{
  "vocab_size": 47834,
  "norm": "layernorm",
  "rope_base": 29500.0,
  "parallel_block": false,
  "optimizer": "adam_variant",
  "beta1": 0.9,
  "lr_head": 0.00319,
  "decay_fraction": 0.642,
  "seq_len": 1024,
  "doc_mask": true,
  "steps": 10048,
  "dataset": "wikipedia_en"
}
MLP neurons of a small language model. Each row is named by its layer, matrix (gate and up: input weights) and neuron, and shows model dimensions 432-687. Each number is 500 + 50 x the weight over its row's rms, rounded and kept within 0 to 999. Numbers have three digits each. A neuron's up and down rows have the sign that makes its largest values positive.
After each neuron's rows, "fires after" lists the tokens most often just before its 100 highest values on Wikipedia text that the model never trained on. A number after a token or word is its count.

L9.gate693:471490519562502452475524505539403536544414529531474502456502497415551503444520511467561441502531526507528480458452502416533506386546467421508587565383596489398463632493513426464529529513530584521530483538501421432606586556573418489443555445521591510532516499516497437513482494529602461470523462513476528504511509513495533495536419493506508545449547496531522500455421527568528474461490411468547527506517530424566433373507502421396525443506469584394464500507441528525474496546575383525492455514564534528468416465554522479443505495443563478520469525526502590466573508506547424470451498474500471513480498475479510576550393505487437493479439470390484492517411532584552439460542499529495455442467547581472453546496478504602534480523541454476539482532558503575427384554554561
L9.up693:512540456423635435504560528517534482494515458524495577488510494575436435518557497451611558625428454477474485510469585527505515497462506543455496435528501557563484410462547485486447520566574520580517403499471512458492393505409451555553571532455492517478567540470525496498539568554538444382555488517527510536474519450515536435586515492461507525523521526455548494431504469434520551526473542482420568422635441399452529584498498513541451479497459486506589542451595478521558570531498622511474526615502465524494486508454546560542595406387439512477528497527465479555440468565544446553533417475500543544534511560436503502462491476601498481587514536608515582494476422434529504399568586459487570505459563483458469588570479494507453514541513574543503432509474536517551510498471465
fires after: " " 31, "–" 12, " (" 8, " in" 6, "192" 4

L5.gate216:495488579469507592431470469498500449522557502495491499470526545502526517475514467468474485497436424549525534550597485434519565519400512465401506440631490544590499422517569596490518528462441423461486443506406525547386492539521509506512460471597422512435550456466443525516466546534499501526464567486509467454492494475520578518533564442460441483557639543488452561558483479497488475581492531488524478578530487520475581478500462540487496546464544506538428446517562517438484416494522506489522386489507448474467523479542523560505505462486499506472406463597487502488551547528527581557507449492601532590502487436491484431525454514523488524573443408555477501516483490522455495524458454525525536605440585416531632478489526562445464573494450507518485524504592514579562527373417473
L5.up216:517512542511510580494447488582496440613492459400495470461523507507563486434457531481477553504448477508520428460503611449498564599505503506507498476535508522597618521571587621524468436418446462380423490535502411468521523481508534525495505533560456543538604501535529453507580496498544569457511428503566462459443491539480552487580453508489460438451523475557601494435482486502466491495520467499526448530507491552545423508397493535485532506514493351443555504467469530487433505502424535420528622477526377535506490438443426474505473487460539530515492494512627472690477509599472476391479498485479595618445531490425478391547417501467562454510461389479520535556536439513573583441495460512497407444517453472538510447510535456522509538449490574451468537493458512502465425496526449
fires after: " " 47, " of" 4, "–" 4

L9.gate1975:503512480530522452529585519435493470555441559417513553501452495415466471527632530506503489513530475533540504497386424518441426532478501541601562558438513443487531500342519543486468467523551503476551487491476526456560455594540415466538501503487507517442452544488523563586456459487520516302440446492500440487442455516484440509475559432449526397451449442577489554471536533497544600410553620420453521508516535574514500412463556478588392419499419494458410472505525500496424517514410531523558514494519543509500459594519488583504423533516548490536603511545562530483454551499490476515584412481486530467557460524545478503400565503509548504559494523473489417571456441539549506503518476429495547479405503464548375449563501485597464531488553469613503403529424459525419489471608529
L9.up1975:459534557377479531517516427537523528541586479425510500573512530567470498501465541434472507532515480556509549533427476544606470502431514531440426499463552550581509433400543481471480506522497406446504521538533537426480502517507507500529530547523485571534534433559575573421442441511504543468465501480460487568510530492433450484521511419526569532369482533426415442515445447522542474501446566508430488546544422476532610541483508584458444508478516481542475517447475376524540543548523491439568399439528529496499485500519445478555509479517518466574544554509586546492424449569493427486438387557431523590491504505592416552498399529548508546550521498448495543532458504504357585553457475531468603496546519494545507555454412461441546467565475562512477548483428563465457499583539605
fires after: " " 38, " −" 9, " |" 6, " number" 4, " +" 4

L9.gate1549:478485518477572533549576479552509441471490512509461465538573455514600465457505611537531505513513497519467487465520494497515570543455471405490437473493530398452469470541495530593470473544500506431606507480541507490588476592515491454489527503500545501548470513519497423491404540499445581513438358545545432537514486558499536453480556444512527578525524615502532448406451477496544647506436433459413591440482460453462562448559499351421553468491503566550464545524437476537542641512563467573484537461555501486554510433545548522525489579483498507456557565587461554531537590558545529565626411409559518459481543503528470519436514516507524515520479546466541465458534525514705500438520443440552568408557606472400430467597508471498470501498552513574464456545551569383566484495553548
L9.up1549:559541510471484579487594584549496512510557425537472534489554480475510537499544493493480487439470570600392418513502576448528442510520526592535481550392516502516585490530480541436478513540497521478456552503420503434493500442489371384545483409468509558440508492563498558508495524590620423509514453581484485522542500562423438497522567503469455528445467587540494519519488408441500508455513464449500507462544531548459426544522566500549477339440437516411439498515532600552507548557484496462499508490531558524395490457494461486496471533468485508529482463512477523515535497475488487484553476478540535566588432543397494495461463441417470491518514559493504440405546463473505520481488566530392439591458451484482431554530562585530476504585465555509444524503506493445475491581453511
fires after: " " 59, " on" 6, " |" 6

L9.gate568:478479548414376446470509483475522580472559522500614584448538482474577464502593527471521533569523469558475490510540410562607410444542615552514504582454454555476479507477496456544531489473526565578566574533480499541522500533485528463400487522491620526579547579524514556511504534479536369474552492498549497529431465584412531441555497478464555492440426562551548518433427480557489585436501495466498555457578447549456454482464516467464537444526451492490579442488484540518526563496457509552481442590488553506450492466479472489454569521424494503398510481526506542467458551423434436406534514499478561491466518543520483517481484527498493476443566411528460572518402454505495644422460607516517553446482499500502475472511521501491509554492543503485471447593471549456600481502631556
L9.up568:514521534467462565524557486504468580555547407456582426530533548590482446426459471434481536450494654577523573522519566495463502432503511473590468414464512468461547406511445555452518529506510515583447444467442533480513449604444468448535451415493507486432523472496567594466531502454514377464466479586498471563495509519546495435542546522481645464497476538447465446566549487580548519440535458513453529508438438455464546626500532466468552428564431527497528563595459470582428466493515557479581551575500481479447479439515434448428473496485479519501552467453481443553438478467513472563506491429379501502474503470545532507466428453460503456576522458432533477509469523507447477504518470491481448491544508415507514498528579496567498491579552512533519545475559546540424554448497530
fires after: " " 35, " on" 7, " On" 6, "On" 4

L5.gate533:472420461551477451504461541545395551483525531535428462516520498432437486511485465452562562514553544464487510535552490520609495531488504458472482412424528511598553519500507534455420540638477573571484553433489547505508583502381538536480554548563540513511482504479567523436491430543514431427475447483498440539577514448450448470531460463457460498543490527415444498478432536481459550467483501490485499546495428524454517550417494517476481502419586444553632467457479576564528528526461545524526497608478502522503446416542521528525516526583574562521508499497538438398474505508431458549438537470474472476486454524506422526482588436469483424470525468605504502502510428474494523407533546418490511573504574450560490593503568419539440461467438550508500481611485504480486577471512552
L5.up533:530418525478478518527520565475470536524493468529516505456446482510502470539398462564597463468461513500532501526468538466519565522548522500575583516525486537477423467552555541516494517553544473520489506491478364467496510456522569564649436563496483521482459465448451494486452426535507487541483556402494491451484548522537480453525511511361519560525437401528545590545426509464388495467531509444472473536431473582520526456481524512530506449476562459508582557509498463477480494502482450493513536546465592451468536400486472521539465474571472606530549551542420501495495526565470456506476519459431385497437460487579511519490512509526449554479524454529534436428416487506522560427476441538508572466573545506517485543525505466582516496515555539611508554494488481562571545514447528
fires after: " (" 31, " |" 14, "-" 8, " *" 8, " April" 4

L5.gate822:529432473574414458527553499511453545514520412507568516523531507480497407448520537511516535552466493556471529501518452501523505439485617497475436507559482582537503454412452512515489575532437490449410464479476419461538555513454603528524534521490560538580534550548498530502595442525501440467595501496607411512531483557476533512543476464534447453554570482406537529474539574436412611495447532446549429493542498509502553492457508454477586495532531409440465403533596415576388559556506488487559494579419462469544444528424513520536478576472532500521611509534567497536540488460480480485445477404557515513440481443521533506527533531451460441553588488505473511588485487441552542468583560496518524472466523541502461443441475552563376469552494503434561500513541523521509404505580494
L5.up822:512494508575511428530496517545429558533469496494565451470562501513605434470535590474428580514535537468502431523512438452468493513530591484563430543537476520483542443478498499517581623572458459508461508558476457509469526575455582547517484492541530487503526505568470550540484471445543424492544438499538474463535500495485474382490518489496424513557552432493480488466506515384466621500465513517529395477533533526489527497539442450426540483571545444480426508460475430497430505459490474499497480547450495434453459487529523559471502520582469549537573563593549487461492462431513537441455444460616474569504454446513520617526505521496534460454553423465478497532527535400563477484469521570458495539543450577470538520524504524565401558554424534547629482495533544505453471428523540
fires after: " |" 31, "-" 16, "," 15, " FRA" 4

L5.gate2038:455584576489499525514560539542520509515496512534581570469551428525474556496520451476565492622411462492511490589467474465534459419487569518557454545445538482538433459400522489474492550438526515457447412576560486464750526545549476533531499515514546462409474511536516506504522464450555492435532476513593457504600484558445472533364460517476493575474493440518543560492544509546545535462436474463433586486486438554501578457554562483507489492452517459468457636489459545571449485544510523456493545432513526476569437491478508483510506414535450509499485474543516509599524442525432532473518550536525551524457472493521593540505511541503502507535550555447615509498520431472500522447523575436526605421538494496541488437533468527541474462496460455506531509477465469549468532686517425
L5.up2038:473541531505428505502537519523504476473458539472558524462498489583498521488453483526499524563481464511586496486489487550518409473484527548514493554521480528561505448483465521505492526494441514394519502492556449511518536449561465426487415468465508486357549536465543559501552527449563496488508459493527454581553554602516465480466504534437360475475408445526443569435597420421469548488495448451491482437533395564486486502438449468486497644551501383523472643479441537481514504531425529511511497475534555475506532498497539510507464489578543537501481459555511492601641502496467491461552521497549491542496469600516582487528474515508534527531510532463576492520568436493420560479584560402529474460512542544476476465467470572530408423462483460473546527543440528497421497605504404
fires after: "-" 22, "|" 11, ")" 9, " was" 8, "\n\n" 7, "==" 6

L9.gate1229:408461510672526441522610513576554487577454403498541482610554518477427507502616426510495478617481473495547653554520484534471461509497491515464531465538484614514446546466518479496579539437559580470465498504496555487552557539559638493628545382517490544562562536533493504518458515438529435495446538470469473485484619533398573519424469553489574542574521448472456498557520493494519564471403505482484522417495453453526493478431504497526634497541555451546550504517585517530487568552541519508403439509507462413510534395458546451491547538482518504437519541383552530453431390513439467493445558440444520405520534493464515561551512501609525541504562481563531588424513449477479519485572481420475537452529537514488392395474493467536448499458530530519429493511479608450530448503555471
L9.up1229:439548495566429522489516568550582398561475464472527599524574568425501476450436442472516529545404495467578546503607450465431537551442510516465487461481544535527417513507481583538510508499538524588614435459522541484507525414528580507453512482534581490432467384461551484559481511535400483355508386459443439419484508399501498523510536479523495495473530488521486464547545511506427576441613551535476527517354510437502548486528500474444536540486481478592543496443456496478439532512542442509524548523562528529485484557538514487571465506474411494538547535450474539646507470475441431525472509536430471513451516461399481488499563484567460480605549473504579450564438468454519498554474565534502549506470550433433499539554466522491424498497495531478558487447474479490496435482526507
fires after: " " 28, " on" 9, " in" 6, "1" 5, "23" 5

L9.gate862:549481513537550536486585595442585522422486454505487555572472403600435514524536490488601529499493390520490451458509483493515398516447421600596500419450504499503501530440444512582655508463474542464499472539537536467568474473576462556535528463540485475380479511509506468492515559460381505460477517538448545544552450528573515564543374466472498557460484574539617533534498543476480604433456540484497477426512468534576412471473391506563585490398519509576545483554506571554492534512590440482490553477568410481479480443517506515440472487544493478512514535592507564522490503445461530510456513514533504504506393544463522567547639502578531504502515430434558524529468531483492458451508574500514528419520521482511542516534441624465557516477546472539463478479497569520504546472449623
L9.up862:385506490492484399557465587453427439447542461523542444540599467537487477612466471485499528564471591443495560592546465525536440541508515462577552446528544553471495499661500485494445443617461456532566534414432546431483562483490490453576479518566460502463529503487495507579504509564411509546633515422509441524502479550457504443512515533453398520472484533475450417543441479526459543589364488542399556562506551469537585388511476464423469488555491603501433440394547523569519505530579481537474513589459399500515521536553463424600605449523448529498541530476531451526449576446434484487569538528492518508461541613541535543526471470513474524513616429471535521505505464453538448423543432603453486406559476437543454453572434465480496607649574570478536539487601527528501493519427581
fires after: " " 34, " (" 8, " in" 7, " played" 6

L9.gate670:509509505500392564564565562545517481404494427424543505656491509597501384510434456506448524487511518571553537510601530467473526536436454512388473558614553486565546454399441500547504441519558465517463449492548533534503472482521560552491484487499425419422527420552534397453401480510475433514507486534506489519468497442499597479489514495505553387506505541548602484508469434442482470461475493495433457523437499529472483560486398447532508401479505460491579516466427562512563462493547494587540524465433543526487565596587492480503516492557522417582521509495529523518540522399479535455462523544491584514662571510492522441479494433484459513539545510483539491510497462500536439520524439517590563439506460465488508518472469569439484550535501436591431465508454460593568493487479577
L9.up670:493503518539441479402470541577507453454550507468524465524587505536504438530555523560499550466491508489488503543524565444492557480459474497466604495477511505503530374478498540408490515556590500529618504577517439411523542551500506511496547466387410561452513440509434477506507488492495489510545533463569464489548490509410499422482501431473476541492498608434558425476430483494460475449478514448447551494452561473524626503496503590550499422444529471439473553411569431577496551491498492438629545558479467559499444521491582471426381512479506515499545536452496460535477425478459528543461506481508542445528580541516569442521532447365493460486505401517572417504550538553494472466462552523554480501486511404495556462529403496474433466444460487427515440412522553538586511493512473
fires after: " " 48, " in" 7, "In" 4

L9.gate1358:491615461584417486523474528537501514444535466467519498572503434583471503586563490532502555559488506485510440532562448492474470490532535552572468562545585520510469500445511461535427423397561537628469610562470477452583472511552555589507527422495542491524474483466496460570523468493569506467606507497527543516485537483525530523417508540546460493485586430501575562454506521463459543458466497492557615505608536538519454438471409464544465463564513322394466530568467517490425463537496507537454617514526504503540498446463513484566523455401556495522494465604498486508521386487454528453548501513467464630445501574494501589435532443506349496472489476461400479503467525427591563443448535426551529432547517494508439512534555606534537472495508495478469472487463480505522436498566412
L9.up1358:524466535469414489488463411435503448467510546494529534568484513566395538547509489506546531526536521628445483352515512545474451478454543557544468489570587556495446522476604572560460479462487551547528579551461463484504456522453543577491467464401521495556489499454529490552569475478532508435546480483509510439473477457540496513509455449533465393416538542437448505466490500454439547426567512489520568619502489491561587463432504492533456542543474456499438427593484509515415512508452507482444485539506557536477536459423497483466514528418572500430455530491391519477500553521484516476555431488414567583454502588514430604493473553454521430441475494538477510504457546411561452461501508550528462527478567521445397508475418489586564534528510534461486450466489404507549462439565404
fires after: "==" 26, "." 19, "===" 9, " the" 5, ".\n\n" 5